python train.py --rope_theta=10000.0 --attn_scale=0.177 --parallel_block=false --extras=["capped logits"] --init_std_down=0.00282 --optimizer="adamw" --learning_rate=0.001 --weight_decay=0.0 --warmup_steps=344 --max_steps=6205
MLP neurons of a small language model. Each row is named by its layer, matrix (down: output weights) and neuron, and shows model dimensions 32-95. Each number is 50 + 10 x the weight over its row's rms, rounded and kept within 0 to 99. A neuron's up and down rows have the sign that makes its largest values positive.
A block is one neuron, or neurons of one layer that tend to fire together. Before each block is what it responds to, as a language model described it from the Wikipedia text at the highest values.

Responds to: Periods ending long declarative sentences in expository prose, such as "...appealed to any body." or "...the book stacks.", occasionally closing quotes or colons.
L4.down132:50 50 35 37 38 70 61 43 58 48 49 42 45 67 53 31 49 53 46 44 36 43 49 54 58 32 30 55 50 61 55 58 59 42 72 35 50 35 63 50 37 56 56 44 48 48 65 61 42 51 43 27 33 40 57 37 45 41 53 49 49 51 48 46

Responds to: Periods closing a sentence, strongest at the end of a biography's opening line ("was an American cowboy and outlaw."), also paragraph-final line breaks.
L10.down176:57 54 53 42 57 65 31 36 35 41 51 51 30 37 66 62 62 49 62 50 36 44 33 63 54 49 44 55 64 55 50 56 60 52 50 42 57 58 61 56 39 49 51 59 45 53 40 53 44 50 50 44 52 53 42 29 60 40 58 43 50 47 34 45
L10.down321:47 42 56 69 37 45 68 31 47 48 54 39 65 34 48 50 44 64 59 63 64 29 68 53 33 42 46 48 48 38 43 34 59 41 47 51 37 35 50 43 50 50 48 56 57 62 71 58 49 59 54 68 58 55 47 57 46 58 69 43 45 40 62 49
L10.down367:52 54 77 48 46 38 68 52 46 44 50 44 40 49 34 63 26 31 41 72 46 54 39 57 47 45 61 46 37 54 56 67 63 66 59 43 57 47 59 50 63 62 36 49 38 42 48 53 39 66 56 50 69 56 48 49 39 65 47 57 44 70 57 41
L10.down647:60 48 47 62 43 57 60 33 62 50 51 49 44 48 64 63 56 48 50 51 44 44 52 42 60 63 55 47 41 43 63 51 44 45 67 29 49 57 46 51 47 52 48 63 42 45 54 48 20 46 45 55 55 46 31 41 65 53 54 44 27 44 53 39

Responds to: The first digit piece of a number in tables and statistics, usually after a pipe, semicolon or comma (| 4 |, 3.2%, 7–9); sometimes an opening quote after a or the.
L10.down522:36 58 63 61 39 39 49 32 54 47 62 60 41 55 71 23 44 24 45 36 51 73 51 49 49 55 54 58 41 52 55 53 46 49 51 46 51 54 49 46 52 60 61 47 59 52 43 59 45 47 44 48 47 65 54 60 38 51 45 26 51 48 43 47
L10.down533:29 61 44 56 39 40 59 46 45 54 29 59 49 57 47 36 54 37 36 57 66 61 39 48 46 69 36 44 41 41 53 60 43 35 47 67 48 39 50 54 44 52 64 48 28 28 57 21 59 30 60 43 55 53 59 47 39 53 72 43 58 51 57 48
L10.down560:51 52 56 50 60 47 66 41 50 40 37 54 56 53 29 52 33 43 55 40 53 52 48 50 59 56 57 59 47 53 59 41 51 45 55 56 50 38 36 59 47 54 40 43 60 59 54 51 55 56 44 52 46 48 40 63 53 52 32 51 43 61 53 61
L10.down769:33 49 53 49 32 44 44 54 56 47 35 61 51 38 44 55 52 64 45 31 45 58 52 54 58 48 52 57 53 76 55 32 38 29 45 61 67 50 48 31 63 57 61 52 52 49 51 65 41 44 56 49 52 50 43 50 42 49 51 38 52 48 49 44

Responds to: Sentence-final periods and table-cell pipes that close a complete statement or row entry, e.g. "…draft.", "…competition.", "| 39–37 |".
L9.down47:53 51 35 47 43 65 56 53 38 53 36 53 37 26 48 47 56 50 53 54 41 18 55 62 54 56 37 68 62 45 44 53 59 55 39 55 37 47 65 42 48 46 57 56 43 64 53 65 51 53 53 40 44 47 48 50 48 35 55 56 47 33 62 46
L9.down187:41 60 44 47 41 45 40 46 44 56 58 50 40 36 60 29 65 49 54 50 44 50 52 41 51 53 56 52 66 55 47 51 58 55 50 57 55 35 46 36 40 36 68 59 45 46 32 57 41 48 31 48 64 49 55 53 62 49 31 62 45 56 62 58
L9.down433:44 42 59 46 52 46 67 59 67 43 35 48 57 47 78 52 48 32 52 41 36 49 39 49 55 60 43 48 62 43 39 67 58 46 65 40 26 38 72 52 44 53 44 58 61 56 68 61 40 52 27 54 58 54 37 51 58 53 51 60 45 53 46 34
L9.down535:60 47 50 50 35 55 34 42 37 48 53 68 44 53 42 51 57 49 41 33 44 44 52 42 53 50 54 51 46 53 39 51 51 61 43 52 72 34 55 57 48 52 48 58 59 43 44 34 60 51 52 46 57 43 61 59 32 40 54 60 42 52 51 63
L9.down553:56 56 37 45 55 50 61 57 69 55 57 53 67 53 61 39 54 47 43 71 35 57 46 61 50 38 53 44 57 58 65 44 58 53 56 65 44 51 41 59 35 42 55 51 71 45 50 59 46 65 39 53 63 71 51 26 50 50 58 41 58 53 49 39
L9.down562:45 48 57 60 54 49 57 43 41 53 57 58 51 53 54 40 51 60 45 50 50 49 51 73 48 39 43 46 31 54 43 41 57 58 40 39 39 40 64 68 53 54 58 30 57 43 54 45 42 65 51 56 55 42 45 34 59 43 52 42 39 56 51 37
L9.down653:38 45 45 61 45 34 36 50 32 86 50 50 51 58 41 48 62 50 64 68 44 67 52 41 42 65 45 55 37 75 49 56 69 50 53 54 54 58 44 43 47 36 35 50 43 49 57 61 30 54 42 50 47 31 41 36 67 44 48 56 52 49 51 49
L9.down664:39 35 39 60 44 57 37 59 49 44 60 56 39 62 52 42 52 62 56 58 67 51 70 73 42 52 40 41 45 33 39 54 52 44 41 49 44 40 43 47 56 59 64 48 47 42 33 48 51 57 53 52 56 72 54 67 53 35 56 57 55 44 66 32
L9.down673:47 44 54 54 53 49 54 55 63 51 58 55 55 69 63 53 28 60 58 49 35 38 50 51 44 53 44 72 49 37 66 59 49 55 82 46 57 45 46 38 54 66 60 49 54 42 39 56 55 52 55 54 65 50 46 46 51 42 65 44 53 43 44 41
L9.down707:47 58 43 52 58 34 52 67 49 55 65 49 40 34 52 55 52 57 63 51 48 35 43 50 48 45 44 59 62 62 57 57 61 47 49 51 46 50 61 50 51 57 61 52 54 51 44 50 41 47 54 58 72 60 62 56 32 50 45 35 48 48 62 32
L9.down727:54 40 55 38 49 56 67 36 73 54 58 70 48 50 50 69 48 42 60 39 55 56 67 50 65 50 48 55 52 40 47 34 57 45 51 53 50 54 68 47 43 44 63 40 40 61 47 28 65 43 45 34 65 55 46 50 68 57 42 59 53 51 51 48
L9.down802:37 65 34 41 47 58 72 46 46 47 31 64 59 35 48 48 40 60 42 64 51 46 47 49 45 55 43 40 48 52 48 62 33 53 63 47 43 47 50 44 36 48 38 50 53 51 54 43 57 46 49 38 59 50 60 49 44 50 42 78 58 38 48 50
L9.down875:53 43 59 47 44 67 62 49 56 56 57 60 48 59 71 55 48 50 61 37 31 45 42 49 58 54 54 56 57 47 46 51 49 49 90 26 33 47 50 49 44 41 47 70 47 49 52 77 34 51 61 51 51 52 51 27 59 48 58 41 52 41 56 43
L9.down1015:56 48 77 63 43 55 40 45 32 67 43 58 48 34 33 67 46 46 48 42 58 51 35 44 58 50 62 65 56 42 56 41 60 37 33 54 62 46 72 62 41 44 48 42 51 53 48 47 48 59 54 46 37 33 39 74 44 43 58 46 51 49 49 44
L9.down1038:58 37 35 46 58 46 51 35 41 43 31 52 60 50 49 43 34 54 48 36 40 28 54 64 66 56 38 44 62 30 40 53 47 37 59 52 34 56 50 63 47 46 53 43 58 58 58 57 48 45 61 43 56 53 39 48 56 44 34 47 52 52 61 49
L9.down1151:47 30 47 58 34 52 62 56 51 55 45 45 50 46 52 51 63 46 53 40 53 61 59 40 57 49 33 68 44 48 41 41 46 44 81 52 42 74 64 58 39 39 59 47 52 54 43 65 44 53 50 50 50 39 52 30 61 61 50 55 65 54 49 71

Responds to: Two- or three-digit number tokens opening a numeric value, in prose or table cells: densities, ages, dates, counts, e.g. 20, 40, 150.
L4.down61:37 49 51 57 52 41 58 69 36 46 51 50 64 59 53 41 50 51 48 60 54 42 51 45 53 67 41 37 44 48 49 60 29 64 15 40 37 57 50 55 49 64 51 41 49 59 45 56 56 29 55 55 52 45 41 47 62 47 61 48 42 59 45 47

Responds to: The first digit chunk of a numeric value, often in table cells or sports stats, before –, . or %: 2–1, 2.49, 29%.
L9.down26:45 47 39 63 42 44 55 56 37 46 33 43 53 31 58 56 41 54 55 49 38 63 55 43 49 65 40 50 52 51 51 43 38 71 45 73 47 58 35 49 54 54 58 62 73 45 29 56 45 68 48 44 69 57 49 50 52 36 49 59 58 48 52 57
L9.down75:54 51 47 41 49 71 55 62 53 51 53 59 54 48 45 40 65 51 46 64 51 65 39 58 27 63 34 57 43 46 36 43 69 66 60 53 44 49 42 49 54 68 69 50 52 42 75 47 45 62 32 48 54 47 38 56 59 42 36 38 50 47 43 65
L9.down172:41 43 52 45 38 47 43 64 46 67 33 71 61 57 52 41 53 33 45 58 60 52 47 55 49 49 34 54 40 47 36 44 49 61 45 65 50 40 41 49 63 65 45 48 68 62 34 41 61 44 62 63 55 44 45 47 48 47 51 37 41 53 24 53
L9.down289:50 48 55 47 43 70 55 45 36 39 49 50 56 58 48 40 48 61 49 65 53 51 58 54 50 54 22 51 44 49 50 62 43 53 38 28 61 38 38 62 45 64 46 69 62 46 51 62 49 52 65 42 44 33 39 45 29 77 53 63 63 38 45 60
L9.down387:43 65 36 43 48 48 41 25 61 49 62 42 57 62 60 53 36 51 50 56 38 45 57 52 35 63 58 45 78 50 56 57 30 30 42 47 40 50 43 54 33 62 52 41 45 40 49 52 56 56 55 41 45 45 63 36 55 64 54 54 61 32 44 66
L9.down399:25 37 52 44 31 54 48 53 60 52 40 49 59 52 48 40 57 53 57 58 45 66 43 65 41 61 47 51 48 47 31 67 42 50 44 63 44 44 60 43 48 48 50 45 59 46 44 49 46 56 57 47 34 54 61 35 34 46 49 48 60 48 56 57
L9.down540:33 47 59 65 49 33 46 51 46 61 47 50 59 48 54 53 40 73 50 66 27 49 61 52 40 60 42 56 48 51 43 63 50 63 45 38 53 51 60 56 64 58 52 28 43 57 60 48 35 57 64 66 55 32 50 61 51 53 59 55 58 67 43 50
L9.down559:57 51 50 65 39 40 42 45 59 62 58 52 23 52 51 43 43 37 49 41 58 47 50 64 49 76 45 63 32 45 20 50 42 55 52 46 50 48 36 44 46 59 51 70 47 58 55 47 52 41 53 36 56 60 56 51 47 52 58 20 34 50 46 54
L9.down675:56 48 40 57 51 36 49 60 51 34 50 56 46 44 36 49 41 55 48 43 38 47 38 65 44 47 37 61 48 37 47 52 33 39 48 40 36 62 49 40 43 47 50 46 66 45 45 55 44 56 60 54 52 42 54 59 52 37 72 38 52 53 60 49
L9.down769:49 69 56 32 51 44 56 51 50 53 69 61 45 59 28 42 41 67 41 69 43 34 56 50 40 74 47 46 49 72 43 52 57 67 46 42 41 53 38 35 48 43 54 42 39 47 64 42 69 33 37 59 53 41 42 43 47 48 45 35 44 40 36 51
L9.down905:54 41 60 45 53 44 60 46 48 69 39 56 60 68 65 45 59 54 40 63 60 23 56 51 35 77 39 52 52 55 35 32 43 50 40 37 63 50 49 58 48 44 59 61 55 71 55 52 56 54 61 42 60 74 59 43 52 50 59 59 62 50 41 40
L9.down946:48 47 53 53 59 52 60 55 54 53 33 45 49 67 59 44 49 65 62 67 56 70 56 49 39 43 29 50 58 52 46 60 45 51 62 59 58 48 28 30 43 50 49 59 43 39 52 58 20 44 44 52 40 32 46 60 47 34 51 31 59 45 42 48
L9.down968:50 57 63 66 61 48 61 41 55 53 56 71 43 57 50 42 42 54 52 67 60 57 58 61 43 46 35 69 39 67 46 45 51 31 52 55 57 37 33 45 44 51 72 42 44 46 54 68 64 49 30 59 51 46 41 33 53 49 50 49 49 50 41 35
L9.down1009:43 34 58 42 43 50 48 64 44 60 49 65 27 47 60 37 57 41 70 57 42 56 53 38 68 65 44 58 29 48 64 58 45 41 45 64 66 60 33 56 43 55 65 53 48 44 50 58 70 36 50 43 60 44 55 44 57 60 68 59 46 47 27 46
L9.down1033:49 50 63 60 47 52 46 67 45 42 41 51 52 48 51 59 42 66 46 58 31 48 58 31 36 30 44 39 46 42 46 56 41 46 55 47 50 59 23 48 48 50 62 51 48 43 43 58 31 54 59 46 56 55 64 55 56 40 68 46 31 54 48 30
L9.down1046:66 38 56 48 46 64 54 51 42 63 36 48 66 50 78 42 39 57 48 59 36 59 38 41 44 61 50 35 29 42 42 46 39 32 52 52 64 53 35 50 42 35 46 46 74 32 58 46 60 39 29 45 46 55 33 38 55 52 54 52 71 41 62 44